Part of a small language model's weights: biases.
MLP neurons of a small language model. Each row is named by its layer, matrix (up: input weights; down: output weights) and neuron, and shows model dimensions 32-95. Each number is 50 + 12 x the weight over its row's rms, rounded and kept within 0 to 99.
A block is one neuron, or neurons of one layer that tend to fire together. Before each block is what it responds to, as a language model described it from the Wikipedia text at the highest values.

The apostrophe of possessive 's or plural s' right after a proper noun or organization, as in Foote's, Sisters' convent, Court of Appeals'; weakly, mid-word fragments like "ational" and "ed".
L2.up336:52 44 55 39 51 44 63 49 57 63 30 61 45 56 65 58 59 60 53 52 38 33 33 57 57 35 63 53 63 33 36 58 47 48 43 59 66 45 64 42 39 66 28 31 35 72 40 28 31 45 42 69 57 65 61 49 68 48 35 55 58 28 47 43
L2.down336:48 47 60 59 48 60 31 44 43 44 35 66 44 72 34 53 43 54 68 73 73 63 51 37 72 49 53 57 45 66 54 53 41 36 65 50 51 71 48 39 48 42 46 39 61 70 26 38 60 56 37 40 65 55 71 57 59 40 50 43 61 52 48 48
L2.up619:69 57 45 50 46 23 59 61 34 81 36 49 45 47 73 66 38 47 37 66 49 41 42 52 60 50 55 39 40 68 47 47 46 60 61 43 61 74 57 49 44 55 72 49 55 54 50 68 55 63 67 61 50 60 68 56 53 33 53 60 64 49 40 48
L2.down619:48 53 55 52 68 55 50 47 51 30 45 62 44 56 56 61 55 62 43 63 73 51 49 58 36 67 54 54 48 38 49 69 30 39 62 70 37 35 63 59 57 41 33 31 49 41 66 45 71 41 27 46 55 54 47 57 41 73 51 70 46 45 86 59
L2.up629:45 61 43 61 55 55 53 57 58 52 62 52 48 59 59 46 61 52 63 29 43 42 59 59 64 52 59 47 56 59 62 37 82 37 55 36 61 46 65 44 71 59 32 19 43 44 57 33 33 58 42 49 49 68 53 41 41 28 51 48 31 56 64 40
L2.down629:57 64 48 69 40 42 43 69 61 17 35 59 58 48 46 42 45 45 45 32 37 55 47 59 48 53 53 40 64 53 60 56 33 38 51 51 60 49 66 66 56 42 40 70 43 45 56 55 75 61 55 75 54 55 20 39 71 36 67 64 53 55 53 64
L2.up673:18 50 91 57 52 50 53 53 40 55 46 61 47 53 61 53 52 39 56 65 52 38 59 66 25 45 64 66 49 50 53 40 70 37 47 58 60 54 44 58 28 91 25 66 46 47 53 57 71 47 45 39 62 77 59 62 54 45 56 43 40 23 45 47
L2.down673:51 43 62 37 46 64 52 63 27 52 51 25 55 71 43 52 31 57 81 55 75 50 29 47 56 61 49 33 40 60 31 63 54 28 74 55 42 57 41 49 50 64 47 50 49 58 56 30 38 61 53 78 66 58 59 50 63 27 50 44 58 34 43 47

Closing quotation marks ending quoted titles such as songs, episodes and papers ("Dance Hall Days"), and periods ending sentences, often before a line break.
L2.up223:41 51 46 32 72 23 49 47 57 45 43 39 41 42 35 64 52 69 54 56 63 51 55 51 64 34 24 59 51 43 49 63 54 71 51 46 50 56 50 41 47 55 54 61 68 48 44 64 57 72 42 29 55 51 50 58 68 42 50 66 50 41 62 44
L2.down223:29 45 60 40 80 30 75 54 39 26 42 35 55 64 40 46 53 63 53 66 55 47 45 57 66 28 47 54 44 61 45 49 51 50 60 58 45 36 36 51 41 44 53 37 63 35 79 40 46 54 28 45 53 48 43 39 73 70 53 63 55 52 61 62
L2.up360:28 61 26 57 30 41 41 61 62 58 40 37 46 44 39 70 48 60 37 61 27 50 47 48 41 54 35 24 53 53 57 52 56 55 49 26 34 51 58 49 48 53 55 52 62 24 45 70 59 66 62 44 37 51 42 42 46 54 64 34 60 47 56 43
L2.down360:53 63 70 28 60 64 52 78 52 34 48 40 43 50 53 58 42 45 41 65 46 33 62 61 64 24 54 52 58 56 51 46 55 51 62 61 28 61 37 54 35 67 44 55 64 37 60 35 49 51 37 55 41 62 57 52 76 70 46 43 50 63 38 54
L2.up732:18 58 61 40 70 43 24 57 52 61 35 42 29 66 41 69 60 40 78 69 65 42 62 45 49 34 42 39 45 43 49 54 58 51 43 53 33 37 36 44 34 71 44 56 64 53 48 61 58 71 56 42 49 47 47 66 56 48 43 58 62 49 72 49
L2.down732:24 42 27 23 57 43 35 47 33 43 26 53 38 55 48 39 53 51 46 49 65 54 58 40 53 30 72 60 54 46 58 62 42 55 57 53 42 59 45 21 53 24 63 59 54 60 36 47 48 49 45 23 56 52 52 41 44 42 58 53 50 60 54 62
L2.up862:64 76 44 43 18 48 39 51 72 75 46 28 43 58 58 56 39 55 38 56 42 26 50 58 48 54 56 45 62 65 64 50 61 35 38 42 41 61 57 46 57 57 42 46 54 34 40 43 44 57 69 45 38 46 46 45 53 44 48 49 41 40 36 52
L2.down862:31 61 56 57 54 53 56 55 60 35 40 22 47 53 60 60 62 54 35 39 41 43 60 59 47 27 57 49 65 70 52 48 50 44 39 48 38 30 57 59 33 51 62 63 50 34 66 36 59 40 50 66 27 73 42 37 61 42 36 42 49 55 45 70

Apostrophes before possessive s after names or nouns (Ghana's, club's), opening quotes before titles, plus stray "as" and digit or space tokens in stats tables.
L10.up798:39 58 69 48 44 54 46 72 66 59 64 47 53 52 41 48 47 67 53 39 57 35 65 56 39 52 57 42 61 31 37 53 51 37 47 52 79 64 67 56 43 54 42 34 53 52 53 55 68 51 26 73 51 39 56 54 63 64 62 61 77 80 25 58
L10.down798:44 62 61 25 49 51 44 31 34 69 41 52 69 57 48 53 34 61 61 75 30 58 82 46 66 48 41 36 73 44 57 52 62 40 62 33 59 53 31 52 49 39 69 29 31 47 41 42 60 38 52 44 48 46 40 53 39 41 68 41 42 31 50 47

Final subword pieces that finish a common word split oddly, strongest on "ater" in water/theater, also Ind-ia, aver-age, th-ing, ser-ies.
L2.up232:47 68 46 36 64 43 57 38 59 61 42 43 52 75 49 48 45 58 54 58 52 63 70 34 62 65 33 38 68 50 50 51 44 34 45 38 50 68 56 39 80 50 39 42 50 39 35 37 50 57 52 49 41 71 57 50 35 45 44 63 77 52 39 34
L2.down232:42 57 24 55 67 38 41 51 45 45 56 66 52 57 59 44 42 44 71 56 62 64 28 46 60 47 61 51 31 58 40 37 33 44 44 56 41 68 35 51 68 37 69 48 62 66 39 49 40 46 36 51 57 54 36 51 36 59 60 66 62 36 70 28
L2.up298:56 88 59 57 38 45 53 38 30 52 61 41 23 67 47 50 45 36 33 54 51 51 56 31 57 73 55 56 43 51 44 58 68 28 56 60 43 49 58 41 36 37 59 64 61 38 32 62 56 62 64 46 39 63 57 43 50 49 36 58 61 44 54 49
L2.down298:60 30 44 63 44 48 61 82 54 68 46 38 52 29 33 29 59 50 60 35 43 48 61 66 64 76 47 30 61 58 40 68 59 52 61 40 72 58 38 52 62 55 49 53 51 57 31 49 53 42 63 54 27 50 49 23 58 32 54 58 59 47 57 34
L2.up313:23 68 64 26 62 67 63 55 58 47 58 45 50 57 53 41 59 61 44 66 65 33 57 41 33 44 45 56 46 64 33 50 57 48 51 26 51 39 57 38 39 46 48 69 56 82 42 68 75 41 71 39 56 40 70 36 58 77 66 44 58 41 62 61
L2.down313:60 65 42 47 53 40 61 61 18 36 62 40 51 53 39 36 59 63 40 32 52 62 51 40 36 72 57 40 45 59 47 59 57 53 43 51 62 33 53 52 65 47 38 62 39 52 57 37 43 35 67 52 53 54 55 41 39 32 47 50 39 37 48 38
L2.up611:42 51 75 45 66 43 33 38 41 45 26 36 53 59 23 62 49 46 64 63 62 63 45 62 42 60 40 51 47 60 21 26 30 57 52 56 44 57 64 44 56 57 51 53 36 54 17 50 14 45 70 44 54 43 33 60 60 37 58 47 66 50 34 32
L2.down611:55 63 32 29 34 72 56 47 46 44 71 35 53 54 58 53 51 46 39 67 58 46 46 42 68 43 55 60 59 34 49 38 43 55 50 55 53 38 38 72 53 27 45 68 57 49 42 50 27 34 49 75 50 44 66 43 56 51 40 57 60 40 52 42

Prepositions such as to, for and on that link back to a preceding noun, verb or adjective phrase, e.g. "new to", "places to eat", "used to".
L10.up286:65 39 45 42 59 49 32 58 50 62 49 55 61 61 40 60 43 69 80 46 34 38 43 61 44 53 49 58 39 36 73 63 38 34 47 45 49 54 72 57 60 73 55 34 73 24 53 61 65 61 58 48 52 60 47 42 40 55 59 47 62 80 41 60
L10.down286:55 40 59 65 45 45 41 44 54 60 48 54 44 51 73 65 46 63 51 15 61 36 50 26 37 37 56 54 40 54 48 59 57 53 49 69 43 69 72 64 49 51 58 55 62 37 63 52 43 56 54 60 68 48 35 37 32 67 47 44 54 54 61 25

Second word-piece completing a short word after a one- or two-letter start, especially "ar" in War (World War II), star, car, character, and "ate" in state.
L2.up140:27 50 37 25 64 47 39 45 43 62 50 63 53 60 43 29 64 58 63 55 47 23 68 45 56 42 51 48 50 28 81 41 36 47 35 55 34 49 68 65 46 29 49 46 55 55 48 30 34 50 43 69 54 39 86 62 44 54 59 58 34 52 62 50
L2.down140:37 39 67 58 42 66 54 55 53 33 58 46 73 35 42 52 33 40 43 55 39 35 48 49 62 32 27 51 72 57 57 45 51 67 75 43 49 47 52 55 35 40 40 34 55 39 63 50 61 23 44 40 65 41 50 42 37 38 58 62 57 32 47 50
L2.up160:26 54 65 41 46 33 36 41 55 36 59 38 71 58 30 58 66 33 47 60 72 43 67 34 53 51 51 48 42 32 54 66 40 60 43 45 46 49 47 34 38 64 44 47 66 35 51 41 64 29 82 62 41 71 60 33 42 59 36 53 65 40 47 54
L2.down160:47 31 52 53 56 33 38 61 44 45 62 40 62 58 55 34 61 33 64 72 54 56 45 42 61 41 44 44 43 53 65 36 46 26 63 37 53 48 57 65 48 55 49 68 72 70 53 54 53 31 38 52 48 33 68 51 52 65 44 47 39 50 62 50
L2.up419:55 56 35 48 41 53 44 42 46 67 47 57 56 36 27 42 69 49 82 51 44 24 56 51 55 49 46 36 55 47 42 75 35 63 41 41 28 43 34 53 62 55 38 27 50 46 84 42 64 37 54 30 60 60 87 49 37 37 43 73 57 57 36 67
L2.down419:49 52 49 58 60 54 45 58 49 65 58 51 61 53 41 52 47 54 69 34 34 55 43 66 39 38 59 56 61 55 57 45 46 52 39 50 60 54 37 46 53 37 53 52 33 66 59 64 61 55 44 33 48 34 57 76 55 59 64 61 38 53 56 66
L2.up696:55 69 66 50 59 61 51 41 36 73 52 68 35 77 66 52 27 47 47 65 56 60 59 48 51 52 63 62 53 54 50 77 46 40 58 50 63 62 58 33 43 44 66 38 55 64 32 24 58 66 31 41 31 73 58 61 41 46 52 74 43 38 39 43
L2.down696:53 52 53 65 41 49 66 46 46 67 70 45 65 52 48 46 47 43 49 53 22 54 51 42 46 37 62 72 45 67 66 46 48 34 32 43 44 48 53 59 29 48 56 35 57 49 29 42 42 55 43 61 33 70 41 39 46 64 63 64 58 48 54 52

Periods, semicolons, table pipes and closing parentheses ending a sentence, list item or table cell, e.g. "survive.", "(mother);", "0.06 |".
L10.up931:34 56 49 40 44 58 40 67 56 45 67 35 47 40 39 65 23 67 44 56 47 48 51 34 39 74 51 34 44 56 52 58 37 56 54 44 59 57 90 62 69 60 41 63 72 38 44 49 40 41 67 61 58 71 62 28 45 62 34 26 54 40 72 58
L10.down931:35 53 56 56 36 41 65 64 33 47 52 47 32 53 27 39 36 58 45 59 63 67 51 56 50 39 39 54 50 50 36 60 56 57 45 44 63 44 54 59 49 48 42 49 64 57 49 37 38 76 55 47 57 63 60 47 66 54 65 57 52 53 73 51

Full stops ending a sentence in Wikipedia prose, most strongly after a lead definitional sentence, as in "a lawyer in Kenya." or "directed by D. Jairam."
L9.up378:60 49 15 43 65 42 37 60 50 63 18 61 45 43 40 48 54 55 39 44 43 59 69 61 64 55 65 52 49 37 56 46 45 40 50 65 64 65 53 33 57 67 66 30 64 83 36 61 46 42 57 37 58 64 35 47 57 41 57 65 75 47 65 37
L9.down378:51 83 30 45 62 31 48 51 32 57 47 48 53 35 39 58 48 54 53 51 57 47 37 69 47 39 57 70 50 58 30 53 36 58 44 55 72 48 79 69 59 27 33 46 50 59 44 33 41 27 53 48 51 65 56 47 75 41 58 41 50 46 57 55
L9.up526:42 32 54 52 51 70 65 56 27 42 42 54 38 40 30 57 40 28 55 50 36 39 66 27 43 38 56 31 51 51 54 22 34 47 47 38 59 58 32 43 66 53 67 46 58 64 68 46 72 57 49 51 61 61 43 55 65 71 53 30 57 50 52 34
L9.down526:43 55 53 45 40 36 45 54 53 43 58 38 48 55 51 42 59 54 35 41 44 74 53 48 65 41 36 54 50 45 64 43 52 51 59 44 55 52 43 63 49 34 51 26 53 41 40 66 46 32 47 61 51 65 43 37 51 49 32 51 67 58 30 38
L9.up682:66 50 71 16 40 46 51 56 40 56 61 57 31 48 69 55 44 37 33 49 42 49 49 61 58 40 61 51 48 24 44 35 41 46 75 58 52 60 55 51 72 65 65 55 47 33 67 53 31 48 63 54 49 47 42 70 55 52 61 66 56 48 37 53
L9.down682:51 51 34 35 38 56 55 59 37 57 41 42 29 42 28 76 63 74 55 50 58 51 39 58 50 33 63 45 49 48 40 38 45 21 55 52 67 28 61 58 57 34 72 52 56 62 51 45 62 48 43 57 40 73 49 45 61 53 81 37 37 64 48 71
L9.up979:37 52 55 35 39 58 46 45 34 53 53 47 66 72 51 50 67 45 35 36 40 61 57 55 38 39 48 39 40 49 56 45 42 36 35 67 46 60 52 52 51 54 61 57 65 79 54 59 37 29 61 49 32 74 52 56 59 50 52 33 59 48 30 46
L9.down979:55 54 57 45 72 38 49 42 37 42 62 31 47 39 41 40 46 37 45 61 50 45 39 79 71 33 50 66 46 56 46 54 45 45 64 38 80 43 45 38 47 36 61 76 41 54 54 33 52 57 67 45 38 41 54 47 81 35 52 56 53 47 46 28